{"norm_eps": 1e-05, "init_std_o": 0.0, "init_std_down": 0.0}
MLP neurons of a small language model. Each row is named by its layer, matrix (up: input weights) and neuron, and shows model dimensions 240-335. Each number is 500 + 50 x the weight over its row's rms, rounded and kept within 0 to 999. Numbers have three digits each.
After each neuron's rows, "fires on" lists the tokens most often at its 100 highest values on Wikipedia text that the model never trained on.

L2.up2014:584548486445540501446459553515440549384411516498412481529439466552544425511516488514517575563470469470410496540385461521481514410432452508521467490500460540559444605558471586492531498438490425461462417473398541524503455514454489447459505464586530485479489560549580520504545437473462458546
fires on: " |", "P", "C", "-P", "Ar", " W"

L2.up909:590458508506441418533596553490462438480413544522482458528505431475510466503534573571445452456476378455534581506460539494412495475506503446501528491560467548489423499525488532434499536555625423504582557479477513453570482500532554555481471522530425511514499472579606545501420450488397463541
fires on: "ad", " of", " US", " community", " cons", " United"

L2.up1327:559514506516403528527508513528503431562453430510514497508469478445438497524487471535480454421560522510456481559540546500443474407493531446547417502477517487511439515471507420634492591496477545377546567478554498491538484418510450496473531488519507511510583486519438474471513484355495416519
fires on: " of", " for", " to", " from"

L2.up471:573511540549520517509430494423496536409508446554486526527471451436550549456528532520503491492531473474458489585508488577532495508479608527523497523480595482531520466526458409449546556479547482495470495466485484385493559593430541424502560497480502435481440566466499366512460522459505559519
fires on: "\n", " to", " |"

L2.up344:587529503495531548559527508519559469419518560442574475441425472503457417423496418601472544465546502480541517479499442568485534527453545582498475409444610519578458559533493553485567496400505457519569485479407384507569542491465500416451459465524520463399420535574536472525489444398539472472
fires on: " |", " United"

L2.up1808:481392505485569568456537514518475516496509482581478464595507516515495488492565516484524484495486534459522521446462605546474560533515406530508529559505525534531469544505509503454492572479581528535564550509478485493432458474465402555475482461480538447482518426495455603622554493580511474449
fires on: "\n", " African", " their", " you", " these"

L2.up2040:460452432520497403500515571625474423464522385448530518545572527497530370490533454443531455497485533542476513610548487446502499565524528502494497477472520526504499464505575462509488512589619416499530470533555438573503596488515485461519569513515592518461473530456382519537504578507512424498
fires on: "ad", "et", "0", "on", "a", "i"

L2.up419:477577496494437461539477324545521381403461504558492455524566474395432461555429569467497486555504413506478444448508463557500481491502470550479556411535520532373514510504562471556509515430529539489578463470470470487548510385434464455468604487557512535491557503513427497515550562505473469481
fires on: " their", " of", " began", " with", " after"

L2.up1623:559533457430502440536498561520594476506444499477477538499481524452516588411573412591492550421550482547513484472516488465462584549491571544494527445484491483508512569569529511538568411471510497560563485591418436476462549511490566432580558412523625499528534512497589464446443527466473498513
fires on: " |", " \"The", " \"S", "===", "n", " –"

L2.up681:466553555494456514436474475500546495557524472477502593525440492480571498430445498489468462530484494487465508549442445586434456473526494508542456476479483462502524420490423384499513550455492513576430473453460472448549521445466563464472471535542453499479472442511505475534438432488492466464
fires on: " of", " to", " for", " after"

L2.up1042:502523510436583555538465561511517486515449413516514504540546577504438454473556461534569417517622560463496447565468530554377511511458600480575591467493505505501526487454421453477535531598542473568435481518406476473478605561530557431520599506483483472565458557471477488498554419434504569599
fires on: " |", "\n ", "|", "\n   ", " '"

L2.up1161:600534461480529512494542545447475478511431559484361489473445513485532470523571432567481481568573467544539609503522572486509494518543480575520553546509467484463522538547536461544442575503534484509510437477562544466475504552530418484481478494547528524419450484510588545531544412504535548672
fires on: " of", " for"

L2.up468:451535433516535446605489543538552462547504484531526544490469583491543542472488523436545387429533495529429443556529511450450539540499466489410520480502528454490449452449444497568461463486580559479468437567550500540404511486483535492559511457564513503587494582525526591564533484493534491445
fires on: " |", "ad"

L2.up66:497493579449547498517518453486524505545448523496432500477528489401514586476556458489510565566596522514458474517463535522485485516484416597596450507499520414460478525539536493553485386387500577461532556490560604492450451421467437494548448425538467530456480425586449501470486461523474498475
fires on: " and", " of", " that"

L2.up660:522441495519498429445503526501464523477381447508553487522485452474533425476479602528503509500579493541413470536492516544526511613402561548517519585478458484513549563507491502511558520536481520441463508476446507380416530514436614459559518500479500538359501528441532420531460445455440605418
fires on: " ;", " download;", " |", "\n", ";"

L2.up408:462466514501528469489488497490433497594503460439564469437488534442518495505493544509470505509508532397482505492530472517459515467551542509557428459447464435454409475468466431544507532508489474415431469553519484523436564497451545470518496520473513433539547453562533593496430384523529568419
fires on: " |", "\n", "c", "fr", "b", "g"

L2.up957:512466497424397474577501496401476489575488499448391531458548512460556418556421473505501466479441523437492601594465536504572467575503488516540531519522444530465331493475528486529491499485478500518488519383471536546492516366623578404545459507485557554531504514525461519456546635468504552505
fires on: "im", "ody", "um", "is", " and", "me"

L2.up1524:578597443475563487514515472517340540522527445418534467421476413503529417512546470537403511482448486479465449524369524603471516532485504492491478494484505391503616487530481544449492443433488509412419523419446474454471516483468547535488446461568524451489493541509507544541479468494492444484
fires on: "\n", " |", "ou"

L2.up1186:541439592513435575461533495649477487498565456529542456515462464523514490493536540509555481445561526503528548488443522548387490478556514489504555503547496592453461546477476552387501484504511427466561430523532612476455564477527539448372478578523489493460553522499446443577566477472469527460
fires on: "es", " and", "e", "es,", "ra", ","

L2.up56:475479457480464549497534510602515470518621511545493487515438413499471451424484525550528410448505557463582532461461537427419493496526516577514491515406516571506534468501482485537502560492473454496457556573428524542498477536495443493459491512357496556452525526526532528584441560543493559430
fires on: " out", " and", ",", "He", "r", " She"

L2.up435:412599540590495530462513426521511503501481480540548496528462510438486394526566524534506417553515488549522526473428523529527381515520400573501549443535473490525562525455577481541516505468553558520518485394528439544522528486470486441483450545478485483599505515487463431538473444616568471511
fires on: " after", " during", " of", " among"